python train.py --rope_fraction=0.25 --qk_norm=true --tie_word_embeddings=true --optimizer="muon_variant" --weight_decay=0.01 --warmup_steps=0 --decay_shape="linear" --final_lr_fraction=0.05
MLP neurons of a small language model. Each row is named by its layer, matrix (up: input weights) and neuron, and shows model dimensions 48-143. Each number is 50 + 15 x the weight over its row's rms, rounded and kept within 0 to 99.
A block is one neuron, or neurons of one layer that tend to fire together. After each block is what it responds to, as a language model described it from the Wikipedia text at the highest values.

L9.up17:57 48 64 78 40 78 51 49 56 59 44 49 37 36 35 17 42 42 53 60 59 46 15 52 72 38 34 56 62 51 33 44 60 69 58 47 26 25 86 45 69 47 32 42 75 68 71 56 37 68 43 39 60 70 67 61 26 59 45 49 24 39 76 32 58 39 45 55 62 31 42 54 39 37 37 65 74 57 62 38 62 71 51 46 19 48 63 69 61 72 55 63 32 41 29 59
L9.up72:47 77 56 62 39 32 61 41 31 33 48 35 50 39 51 40 62 44 70 65 45 33 29 67 55 29 46 74 20 31 47 46 54 89 60 38 52 41 40 47 70 78 56 36 51 43 57 48 52 55 48 31 47 65 30 60 59 80 22 73 59 19 35 28 28 49 30 11 37 66 74 56 44 69 45 76 61 37 57 53 42 51 33 50 45 44 38 49 57 63 67 36 67 60 31 54
L9.up217:68 41 45 29 61 51 56 57 78 43 41 69 61 65 63 29 38 69 64 56 36 36 33 58 50 63 45 52 49 57 45 19 64 48 49 61 53 52 28 33 81 66 90 40 57 62 41 52 31 73 86 44 63 45 43 53 54 48 43 33 40 28 34 72 31 57 62 64 22 30 61 63 27 26 53 55 41 25 65 21 29 61 20 43 50 45 35 68 53 47 53 45 26 37 41 55
L9.up255:20 37 25 61 54 66 38 51 22 52 44 57 65 69 52 62 41 35 35 49 18 27 42 48 70 77 53 55 58 29 33 22 37 46 66 63 49 33 46 53 34 71 76 35 65 32 61 61 22 75 24 43 57 54 68 43 61 45 45 63 74 46 48 49 59 37 60 59 48 48 61 62 50 42 64 31 76 13 50 42 80 39 33 64 57 63 39 57 48 48 65 46 14 62 26 35
L9.up258:54 27 70 48 32 40 74 47 48 43 53 31 47 38 80 68 78 31 38 41 45 42 01 41 68 57 45 49 30 38 42 41 22 53 52 57 42 22 36 48 41 49 37 37 41 56 70 36 65 49 61 57 52 48 25 41 42 61 46 40 58 46 65 49 37 68 39 56 37 56 39 54 47 38 59 57 54 47 60 72 49 50 49 56 63 41 92 35 59 20 62 41 52 30 24 39
L9.up310:58 43 45 51 49 84 50 53 38 57 22 50 62 39 60 41 47 52 70 67 58 35 30 66 26 67 54 35 49 44 69 46 53 54 45 46 57 68 66 57 53 60 80 59 43 51 61 38 28 45 53 70 50 53 22 84 57 46 62 68 15 49 69 36 58 49 26 63 41 31 72 58 29 60 56 45 51 60 33 74 61 47 42 42 28 68 46 56 55 45 70 45 36 46 45 45
L9.up320:62 60 33 51 54 56 77 68 18 43 68 63 61 53 50 50 38 59 82 32 40 46 28 54 77 33 57 35 47 44 30 60 53 63 38 52 40 36 40 55 46 16 57 54 52 48 62 67 50 47 54 58 67 76 28 22 22 81 46 40 44 75 60 48 69 21 36 72 59 66 71 40 49 65 58 58 58 49 80 29 76 42 42 49 45 22 61 36 20 49 45 41 52 69 71 59
L9.up491:35 36 25 67 27 50 33 68 56 67 64 52 55 29 70 46 68 57 41 47 77 42 15 62 39 27 56 78 48 34 58 75 60 59 35 61 48 36 34 61 65 66 42 65 72 69 62 51 56 75 40 42 42 20 80 41 40 54 57 54 38 46 40 47 63 39 37 52 64 04 70 62 44 58 64 39 33 60 46 32 40 33 47 57 63 19 53 42 12 51 45 78 36 56 53 47
L9.up536:41 55 54 51 70 49 50 33 40 73 44 60 45 57 40 47 35 15 47 63 58 57 50 51 58 42 54 48 63 67 44 57 54 78 39 31 41 70 47 44 54 65 95 33 56 33 49 59 25 73 58 49 43 28 47 37 63 66 62 63 65 73 53 57 36 23 35 54 28 61 50 43 42 43 42 54 62 70 66 51 62 43 24 43 78 45 53 67 38 91 68 61 22 32 44 66
L9.up572:67 50 26 79 64 71 70 23 42 35 49 64 72 37 35 33 45 54 59 47 33 77 50 37 41 54 25 60 67 47 56 62 47 46 52 51 19 35 51 45 50 66 63 45 43 41 45 39 59 40 66 31 57 39 88 65 41 50 67 56 33 52 66 70 54 36 35 43 50 73 68 65 65 51 25 46 57 33 58 36 54 68 43 66 27 61 62 56 42 54 43 31 48 54 26 51
L9.up612:65 13 80 51 51 60 32 78 32 42 99 32 58 50 33 47 73 44 68 57 65 42 68 51 31 46 47 53 63 73 51 48 29 52 42 49 45 44 53 41 57 71 38 54 50 51 72 57 37 37 54 60 34 35 58 40 11 75 33 50 80 68 74 61 50 26 46 38 51 42 37 67 59 36 32 46 79 34 48 37 46 64 23 57 47 35 41 75 51 51 32 48 48 41 44 66
L9.up638:31 57 40 53 44 78 49 35 49 59 34 53 47 39 73 41 62 58 50 41 54 56 40 29 58 46 53 64 28 33 51 58 51 63 41 43 59 65 31 30 64 38 59 27 42 76 41 27 35 61 37 17 23 26 25 38 44 48 48 68 47 48 52 84 33 48 54 49 56 48 74 78 45 76 53 47 67 54 60 32 43 44 54 50 66 72 57 74 25 57 55 54 25 58 86 51
L9.up735:64 36 39 28 76 50 48 58 49 35 58 67 54 47 45 41 47 55 65 24 45 31 37 60 59 55 48 58 42 54 66 45 66 69 43 43 50 71 56 38 79 52 46 53 38 56 41 37 55 30 65 80 43 68 70 39 60 53 51 53 15 38 42 70 60 39 58 60 62 58 58 66 14 50 55 12 27 60 34 51 60 56 42 54 54 47 46 99 50 47 58 58 31 47 44 36
L9.up785:31 78 59 63 48 62 67 27 56 54 35 36 76 44 51 69 26 58 48 60 60 48 50 60 53 68 27 75 72 75 34 59 61 47 27 56 54 67 46 16 42 53 44 51 44 78 71 50 46 75 63 41 37 33 34 45 23 86 67 67 51 56 58 60 14 37 34 41 67 34 64 57 37 70 63 39 47 42 48 31 59 32 13 59 32 59 60 60 53 69 53 38 22 68 52 92
L9.up858:20 39 70 65 46 46 37 34 43 34 56 37 52 33 42 78 58 25 35 47 51 48 40 65 29 70 33 40 36 63 38 32 51 41 71 61 46 60 41 41 62 77 49 59 29 52 77 49 52 47 88 68 55 29 40 21 58 64 37 68 55 52 48 63 29 81 66 42 59 47 56 59 54 37 70 29 61 37 62 32 70 46 36 09 55 45 81 52 48 45 54 60 51 56 34 79
L9.up894:27 51 47 56 55 71 61 34 45 55 48 38 46 46 58 62 56 41 38 40 52 45 17 56 40 79 53 39 50 74 37 44 42 44 22 33 26 19 45 56 61 36 56 24 39 73 54 47 80 66 49 61 53 44 56 49 52 24 28 99 47 89 50 68 39 10 66 60 48 40 25 56 39 51 79 54 80 43 54 63 65 46 48 18 66 41 79 57 74 30 61 72 19 65 63 64
Responds to: Infobox and table labels

L9.up50:52 49 38 51 41 64 67 48 31 75 36 39 38 48 24 39 60 48 40 47 33 51 37 18 85 43 82 55 45 61 42 55 34 76 59 60 53 43 19 27 66 68 38 37 21 57 63 58 53 46 32 38 52 56 53 42 67 67 63 68 33 44 46 41 37 39 20 74 42 52 52 43 76 03 55 31 51 39 51 52 33 47 52 40 53 35 28 67 47 36 53 70 29 50 57 64
L9.up91:48 39 65 59 39 55 32 50 69 32 70 62 60 34 48 50 66 52 56 24 81 36 67 53 50 49 52 52 66 39 50 40 45 56 42 56 62 31 21 42 51 61 39 55 53 64 62 61 27 53 59 48 61 47 56 49 59 61 56 36 66 30 31 73 37 14 37 64 41 69 69 58 38 52 49 57 45 50 39 44 54 49 24 62 55 18 54 54 59 64 78 31 61 03 26 44
L9.up126:63 35 25 21 62 50 27 18 17 48 66 48 56 56 51 48 32 44 30 67 44 31 35 49 62 42 26 12 28 38 62 68 43 39 65 59 31 47 16 28 53 65 50 73 23 56 59 39 43 41 56 54 53 33 53 40 42 98 46 62 42 64 67 49 40 78 51 46 47 69 49 49 42 37 60 43 55 46 59 34 35 25 80 54 37 50 52 53 45 45 65 74 41 61 65 51
L9.up170:62 43 66 63 32 33 50 70 47 69 71 46 55 50 69 58 79 60 57 65 54 51 49 30 65 53 37 75 44 39 54 41 56 58 62 77 47 68 31 34 43 47 64 43 54 63 61 53 51 62 56 42 36 63 34 49 65 51 46 61 27 57 80 55 31 39 40 30 39 70 75 21 44 16 12 58 32 73 55 05 49 56 74 21 57 31 49 44 49 51 56 43 28 55 73 53
L9.up235:46 47 42 40 51 59 38 51 40 44 46 46 41 47 63 59 27 52 77 55 36 59 54 39 34 38 51 34 62 36 54 46 48 50 47 42 71 35 17 67 74 37 58 83 32 53 64 43 42 60 51 52 57 46 29 48 82 22 68 42 40 35 60 29 53 46 26 70 40 59 41 38 49 54 29 59 61 35 58 77 43 51 71 54 60 50 77 46 49 42 06 55 21 51 58 38
L9.up259:46 53 85 80 34 19 75 48 59 26 35 15 38 57 72 48 49 32 51 54 52 48 30 37 22 59 48 15 61 56 24 45 49 52 36 63 63 37 45 75 88 46 54 68 24 48 57 31 53 83 34 69 46 53 52 61 43 51 50 44 40 42 84 55 55 28 53 74 66 51 60 60 37 42 53 60 64 71 71 36 66 54 54 74 70 53 47 62 43 61 54 62 37 57 41 36
L9.up324:77 39 59 63 53 38 63 48 43 31 65 42 41 13 62 48 49 53 44 39 70 50 48 40 31 30 75 59 42 65 52 54 61 72 34 43 37 50 50 60 65 70 39 55 39 60 62 67 69 39 57 19 59 46 55 54 68 93 56 43 33 70 53 34 61 24 49 44 56 58 79 84 41 27 55 47 45 51 44 43 49 27 50 42 45 43 64 41 27 19 28 71 41 48 40 88
L9.up326:70 54 38 42 69 41 45 45 51 40 63 25 38 77 64 54 59 45 67 72 69 19 62 56 57 79 26 42 52 39 50 39 49 60 66 34 67 59 32 45 29 39 36 60 48 51 26 33 48 72 57 74 69 37 51 40 64 71 80 29 51 65 60 31 45 27 33 34 28 55 54 23 26 36 49 44 53 49 60 30 66 34 43 33 75 55 49 57 51 35 61 25 44 49 35 59
L9.up390:39 47 55 67 67 39 50 69 24 33 63 45 56 17 66 40 61 57 74 65 48 32 64 44 42 48 27 40 39 47 33 69 42 45 46 17 31 72 40 50 47 45 29 67 65 66 40 40 53 54 52 00 74 44 43 52 68 53 64 51 60 34 63 39 50 42 19 65 35 75 62 32 53 58 76 62 48 56 56 69 45 37 45 46 33 31 45 79 10 24 43 55 49 60 57 68
L9.up432:39 43 54 32 35 49 54 46 21 60 41 60 44 57 79 65 48 30 45 50 62 42 51 57 68 69 49 52 03 25 58 60 46 64 59 48 48 60 39 65 33 46 47 32 41 38 44 61 56 45 52 52 54 53 14 16 71 58 54 41 44 49 51 57 44 48 33 20 59 98 38 32 45 49 32 61 42 58 50 63 34 26 84 51 57 38 37 69 55 37 41 31 42 54 24 78
L9.up436:64 47 49 21 59 50 45 37 29 39 58 47 18 65 82 56 37 44 52 59 72 50 68 58 51 62 41 20 42 38 69 58 59 57 61 63 77 22 60 43 47 74 53 32 43 27 27 34 31 50 57 43 67 60 40 59 35 79 55 34 35 60 39 49 48 50 62 14 65 70 24 48 30 47 48 55 53 77 30 85 62 30 66 19 60 41 47 70 45 41 47 66 20 49 45 45
L9.up450:48 50 57 54 59 42 49 47 72 74 42 37 32 44 57 47 44 60 71 56 78 30 54 56 61 33 71 80 74 36 62 42 54 50 72 53 55 38 30 56 54 70 45 59 56 48 67 57 59 20 45 54 76 59 64 30 68 44 65 66 46 46 74 67 37 46 38 44 49 66 56 54 52 46 32 40 57 54 33 62 72 31 68 39 63 40 50 79 44 42 34 55 30 45 40 64
L9.up473:59 42 50 86 37 32 45 53 59 35 60 42 44 64 85 34 41 14 52 47 52 32 40 64 53 74 50 52 41 27 53 46 39 53 55 51 55 71 79 39 46 33 33 62 42 74 51 38 46 80 85 34 50 70 61 41 39 49 70 74 54 72 24 65 42 28 71 61 58 48 29 39 46 48 44 58 29 55 53 69 41 40 45 60 67 53 59 71 20 46 48 82 34 60 46 44
L9.up529:99 33 25 72 55 36 46 36 51 99 70 67 68 50 47 61 56 68 47 61 21 57 31 47 55 24 51 42 40 52 67 58 54 47 41 39 73 59 38 36 76 53 58 54 25 83 43 54 34 48 35 67 39 59 70 63 60 65 47 42 40 32 48 17 49 63 62 45 76 34 53 64 34 33 37 56 71 74 65 39 57 21 47 48 55 51 29 45 42 54 72 46 42 45 50 86
L9.up801:40 22 43 60 61 48 55 60 79 48 69 46 43 21 47 51 45 56 48 42 40 84 31 29 58 60 43 52 44 44 69 07 37 51 80 46 89 30 76 57 42 64 54 64 47 51 41 19 61 52 61 26 69 32 38 37 72 46 65 08 38 39 40 69 76 68 37 56 46 48 48 35 49 52 46 31 29 70 43 16 76 39 32 48 39 67 26 45 66 62 54 47 42 48 36 26
L9.up836:65 29 45 56 63 79 41 40 52 39 47 59 35 58 64 47 50 38 61 30 61 63 78 58 74 62 32 73 50 48 35 70 30 27 73 45 47 57 41 50 69 38 59 50 51 55 44 63 38 35 67 49 62 69 48 49 42 52 56 35 57 58 42 49 68 49 13 71 53 43 56 25 34 39 38 51 38 36 65 43 60 59 61 61 42 41 37 47 29 55 56 79 46 56 63 54
Responds to: Name-completing word pieces

L5.up700:67 54 52 23 41 42 62 52 36 37 70 62 52 46 27 48 69 34 47 58 37 16 13 44 56 72 17 58 56 58 22 51 57 47 68 54 66 74 78 61 35 60 68 53 64 53 65 47 56 28 58 26 41 39 37 69 47 45 26 72 61 60 48 87 56 59 58 44 62 32 34 44 51 31 50 29 68 42 53 59 51 73 33 38 53 42 35 71 28 34 39 48 60 36 68 77
Responds to: Table column headers

L5.up463:41 41 61 65 32 54 70 51 37 54 52 44 60 50 90 41 46 29 61 66 41 32 29 94 53 44 69 41 40 55 51 39 42 32 64 39 55 66 58 18 51 65 49 45 63 53 59 36 42 51 63 55 57 49 50 61 50 45 57 51 61 42 49 57 70 39 65 40 44 69 28 65 55 30 67 30 67 38 67 32 51 39 35 85 49 54 71 61 49 26 35 29 54 40 66 40
Responds to: Pre-verb infinitive marker

L8.up127:56 52 45 55 48 39 39 45 51 31 76 61 66 59 46 34 74 62 38 51 81 76 28 45 55 50 54 26 80 42 61 45 39 43 68 21 36 48 63 44 48 26 40 57 82 45 60 53 44 41 48 29 66 49 36 50 39 40 49 56 66 55 39 38 67 22 58 41 29 58 68 59 60 55 55 35 31 49 27 33 62 65 64 33 57 52 32 63 56 44 67 46 64 57 44 33
L8.up225:53 44 41 62 77 21 65 62 47 49 45 54 27 57 61 35 27 47 42 64 61 55 41 44 27 23 49 53 42 42 36 54 37 38 50 45 27 78 58 33 49 43 25 68 72 51 62 57 53 39 56 36 21 74 55 46 58 68 56 64 59 50 66 54 35 16 33 34 52 20 76 64 48 49 68 56 39 50 81 47 79 28 71 21 88 38 49 51 57 62 31 39 52 69 40 52
L8.up226:56 43 48 31 50 62 88 40 30 48 32 44 33 44 54 58 34 45 54 78 58 48 63 61 54 45 60 25 50 54 50 43 61 40 72 23 62 99 57 32 52 71 27 62 23 54 12 61 59 50 31 53 44 35 32 73 33 29 65 63 49 30 67 62 41 51 50 30 56 35 54 64 55 54 50 47 42 33 31 43 72 33 73 70 44 84 45 62 56 26 44 39 94 57 49 78
L8.up515:48 50 40 42 22 71 38 71 19 31 54 52 38 69 64 27 56 06 49 51 41 39 74 53 68 39 40 38 55 29 39 60 66 50 63 33 48 78 45 49 45 66 50 40 56 33 35 40 72 77 51 47 41 62 35 48 53 73 38 53 58 83 73 39 52 60 68 46 35 54 32 17 31 56 34 46 35 52 68 59 59 54 61 78 36 41 32 48 55 59 64 54 62 75 50 52
Responds to: Infinitive marker before verbs

L8.up16:48 35 50 57 46 66 37 54 71 38 71 00 43 80 46 52 73 35 69 52 38 51 30 41 60 68 37 41 36 39 55 39 46 43 56 35 31 69 48 55 44 35 48 56 34 71 24 60 42 51 46 52 45 55 31 30 42 57 53 60 53 56 44 63 49 26 58 60 65 54 48 39 49 17 55 65 53 27 63 17 43 43 46 33 52 44 38 59 57 59 31 79 48 49 56 61
L8.up496:43 61 32 66 39 59 50 47 58 44 73 49 45 68 43 59 45 30 53 40 68 46 28 60 46 48 43 68 75 42 71 24 60 52 47 58 23 66 28 62 58 41 45 33 43 45 13 42 50 44 33 65 57 46 51 43 58 59 59 40 33 48 38 60 87 52 36 53 54 69 60 41 36 29 50 24 31 64 26 73 52 50 86 45 27 25 58 28 59 72 33 48 39 33 66 81
L8.up590:66 48 47 72 45 69 54 53 47 55 58 63 57 56 49 37 61 58 69 24 57 41 38 52 54 47 29 42 65 66 38 37 53 55 77 61 27 54 61 49 41 53 51 65 40 45 18 58 55 52 57 26 63 70 13 65 59 74 75 56 63 75 63 53 41 47 66 19 51 45 70 53 73 61 30 58 40 31 23 68 80 78 25 50 52 36 30 62 34 22 36 34 31 31 74 78
L8.up607:55 57 35 42 45 41 75 64 44 55 56 37 81 25 65 34 57 20 26 39 61 68 43 55 39 27 22 24 35 34 63 39 27 27 59 53 66 65 58 53 73 53 71 80 44 56 38 73 41 76 31 25 69 70 82 37 37 49 61 72 56 39 52 39 52 49 58 51 61 56 66 57 65 30 61 40 46 41 40 61 63 45 45 51 50 35 63 56 67 59 74 56 33 57 32 63
Responds to: Infobox field labels

L5.up206:63 62 48 46 72 43 26 45 23 56 57 62 52 44 51 53 29 57 55 56 41 53 45 22 63 34 76 44 34 63 67 55 49 54 47 58 22 23 35 45 33 30 28 49 52 50 12 70 50 34 54 62 40 79 47 13 84 45 39 40 54 54 67 55 44 57 28 56 53 49 54 59 85 30 30 82 62 61 46 46 22 38 26 47 76 26 59 68 32 25 55 63 52 30 55 44
Responds to: Proper-noun word endings

L8.up194:54 53 53 46 41 57 64 40 61 00 66 53 61 29 76 46 36 51 54 32 57 52 73 58 75 51 56 59 82 55 52 59 35 43 58 60 41 54 48 56 68 74 72 45 44 23 42 46 23 33 54 21 64 17 28 41 52 77 37 07 53 43 67 22 64 52 61 50 62 59 40 67 60 41 43 45 54 45 25 61 62 57 51 54 31 44 57 73 50 19 31 60 70 43 24 42
L8.up207:42 50 58 31 73 02 53 63 35 42 46 67 48 51 50 44 27 44 55 44 65 47 31 55 47 47 58 67 75 49 45 75 32 49 45 52 53 55 51 49 12 48 62 45 35 58 26 43 50 38 31 55 79 28 46 56 55 74 57 65 50 46 57 59 34 57 53 59 58 68 48 52 65 68 77 70 36 50 60 52 22 49 66 61 69 33 54 72 45 58 44 47 57 47 61 26
L8.up320:78 52 21 61 37 62 34 60 63 44 52 65 69 73 35 51 61 72 50 55 43 20 70 78 47 41 37 77 72 29 61 45 43 52 37 37 42 27 31 68 74 56 39 59 58 46 40 62 50 29 20 52 39 39 61 36 61 56 57 39 30 53 51 48 58 49 57 56 50 53 68 48 50 49 49 24 41 57 36 35 74 54 85 60 65 36 58 50 59 87 91 36 39 75 40 65
L8.up689:63 46 72 70 65 36 59 53 58 58 26 61 50 33 55 50 50 42 34 30 78 32 55 58 44 31 47 65 56 66 45 39 53 64 36 56 56 49 23 63 58 67 52 54 43 61 46 36 54 59 47 49 47 42 54 41 60 74 73 53 39 74 58 82 46 26 47 69 60 63 53 35 41 48 49 63 61 59 42 46 56 62 34 42 38 65 39 58 27 37 42 52 50 48 46 49
Responds to: Proper-name word endings

L9.up14:50 38 76 64 63 44 42 59 75 85 82 46 49 33 70 59 50 36 43 47 55 48 55 35 40 54 47 64 41 63 35 66 64 36 36 30 48 41 39 59 44 56 42 55 66 66 42 51 62 48 61 35 60 57 60 76 65 39 50 52 70 56 35 58 27 39 25 47 55 45 45 43 37 33 70 30 56 55 39 54 35 39 48 25 47 44 56 60 31 58 48 76 62 30 72 58
L9.up40:58 37 33 63 61 44 60 43 41 30 83 71 71 40 84 76 72 66 40 51 56 37 60 43 75 62 57 50 43 62 52 84 52 44 49 47 41 54 64 36 31 44 64 45 47 38 63 49 64 69 22 21 57 55 40 28 62 47 40 62 34 68 72 24 59 69 15 38 43 38 22 57 59 47 80 35 77 48 57 28 50 36 44 61 38 37 65 66 49 61 68 50 44 36 44 53
L9.up98:59 64 32 72 32 24 55 69 58 69 54 46 69 49 69 53 61 56 66 53 32 33 56 60 50 35 61 68 60 76 53 72 57 43 79 42 54 65 45 60 57 66 48 52 49 72 59 26 90 45 46 37 48 53 69 55 59 44 34 44 58 49 77 60 48 72 20 41 48 51 68 42 50 43 59 35 82 34 52 48 46 63 31 78 68 62 58 51 37 35 49 12 14 49 39 31
L9.up164:63 68 62 50 55 58 48 56 30 58 78 48 53 36 57 44 31 65 41 56 58 47 69 52 41 28 51 24 37 48 46 52 65 47 54 60 35 56 38 46 57 37 41 40 54 30 20 60 90 37 57 44 54 56 67 69 54 76 16 67 49 64 74 52 66 46 23 46 27 38 37 16 44 10 51 50 57 49 47 51 52 39 46 63 10 59 48 58 56 75 44 40 66 51 45 71
L9.up218:34 35 52 66 68 13 27 41 43 82 39 55 54 73 50 74 56 47 43 38 47 30 87 49 48 65 71 57 41 55 83 62 60 65 76 34 49 40 41 32 59 36 23 64 52 42 59 42 79 15 67 60 53 62 51 38 61 55 69 27 47 43 71 48 38 25 27 20 69 48 38 49 67 41 50 38 33 16 48 55 57 57 53 59 54 66 34 31 49 50 42 51 40 49 60 47
L9.up224:46 66 60 53 56 53 72 71 51 42 60 16 55 24 43 47 42 46 36 38 39 73 49 83 38 59 63 54 60 48 48 53 55 36 48 42 57 40 47 48 50 55 57 44 47 44 50 52 73 32 56 32 86 81 24 55 69 65 57 46 48 47 59 34 72 53 56 59 51 49 76 36 49 30 38 34 35 51 47 22 56 50 65 74 57 46 27 43 41 50 67 57 38 44 72 58
L9.up245:53 36 39 64 19 52 49 53 52 46 57 52 61 74 56 50 28 48 61 56 42 38 49 44 41 42 63 57 24 39 76 68 57 65 62 14 62 39 34 42 47 55 46 51 59 66 42 51 50 49 41 20 64 65 59 49 70 49 38 83 59 41 53 64 55 33 47 49 29 36 36 49 65 46 55 31 76 58 30 20 40 61 56 33 51 36 28 49 40 69 64 34 32 44 49 22
L9.up260:57 60 57 77 49 53 29 52 40 69 66 68 42 66 80 45 59 48 66 33 41 57 30 73 67 45 56 49 53 35 47 42 59 54 52 55 51 55 22 39 34 51 44 43 51 21 19 32 95 41 73 41 71 52 78 39 41 50 74 54 40 48 27 38 48 45 74 64 96 40 56 76 46 54 29 75 29 41 55 61 44 37 52 26 45 47 48 33 51 39 55 59 57 64 51 38
L9.up425:65 61 89 57 58 54 53 67 55 43 42 35 55 17 52 61 13 63 76 41 56 46 56 53 61 68 35 47 45 66 56 60 47 51 24 79 42 63 43 64 60 46 47 80 76 68 40 41 74 49 31 41 35 66 51 41 22 81 40 47 63 51 44 29 74 39 63 54 44 50 45 36 53 44 70 57 57 27 54 68 44 59 67 36 50 59 58 45 50 61 42 47 47 29 52 44
L9.up426:38 36 41 54 33 47 55 46 27 45 67 47 44 44 55 23 59 65 63 57 26 33 40 47 61 43 55 29 64 36 53 57 68 27 57 07 56 59 58 41 34 49 47 52 88 35 67 45 67 39 39 52 49 54 52 22 41 42 58 46 49 53 73 42 73 31 40 57 67 64 17 39 47 16 60 50 64 36 56 59 64 43 47 56 50 76 52 58 77 53 49 43 48 51 56 53
L9.up448:51 75 46 64 27 46 56 79 34 38 41 57 42 65 56 73 38 42 73 46 76 55 60 16 57 37 31 54 37 63 38 46 48 46 70 32 33 53 38 61 53 41 38 67 61 55 48 57 47 30 51 41 32 72 75 51 62 45 81 27 52 48 18 49 63 49 60 70 29 57 58 74 71 64 35 76 73 58 51 55 43 68 41 52 33 10 55 52 44 63 58 72 65 73 77 33
L9.up530:63 39 61 51 41 45 61 73 57 52 45 43 39 53 59 35 43 45 77 80 48 30 57 24 43 57 53 09 63 46 30 59 40 41 49 25 59 54 50 40 57 83 30 71 66 75 43 47 50 27 62 72 31 73 42 57 53 63 61 42 76 22 45 39 51 59 45 36 43 64 64 49 27 55 56 39 70 75 55 14 51 46 47 59 49 68 26 70 33 70 66 62 60 70 48 39
L9.up697:59 38 64 05 39 28 43 31 55 63 44 47 44 49 73 29 33 48 49 35 56 39 52 72 26 43 47 25 37 54 46 49 62 70 38 47 39 82 57 33 42 78 34 58 46 35 62 83 31 38 47 31 21 39 27 45 71 49 40 38 87 22 42 48 23 70 54 38 65 28 69 59 62 54 71 35 30 61 55 47 47 24 63 46 68 71 57 65 52 72 49 47 47 43 58 50
L9.up713:57 41 66 67 49 32 42 31 44 42 38 54 40 46 44 44 63 38 70 48 94 46 50 67 49 56 54 44 40 35 57 62 38 36 60 48 45 35 57 43 52 51 58 51 62 21 25 40 68 41 51 52 44 53 41 39 54 58 61 46 62 50 54 25 65 35 10 43 62 63 48 51 65 09 41 43 47 50 66 68 71 34 65 44 76 65 32 54 35 61 70 52 38 39 53 10
L9.up839:61 52 80 54 35 51 64 29 45 52 33 60 50 51 41 47 65 42 59 62 54 93 32 41 41 60 69 62 51 60 43 73 53 44 68 38 40 50 45 78 62 74 22 43 56 30 66 61 58 60 57 00 64 39 46 43 63 35 65 54 44 33 63 19 73 63 82 31 50 43 24 59 52 39 35 41 64 39 73 55 65 26 31 55 33 56 61 56 72 50 50 32 62 43 62 47
L9.up869:63 64 36 41 46 40 21 52 37 53 37 80 56 46 58 59 47 63 46 31 63 32 68 34 70 52 36 61 57 56 56 69 64 48 44 39 55 44 31 55 47 57 43 78 28 54 17 46 70 52 26 68 56 61 32 15 75 66 63 65 46 68 64 42 45 54 62 61 56 39 33 34 39 40 50 69 41 41 55 44 75 22 65 70 61 57 47 47 31 52 61 41 70 66 50 77
Responds to: Pre-verb modals and to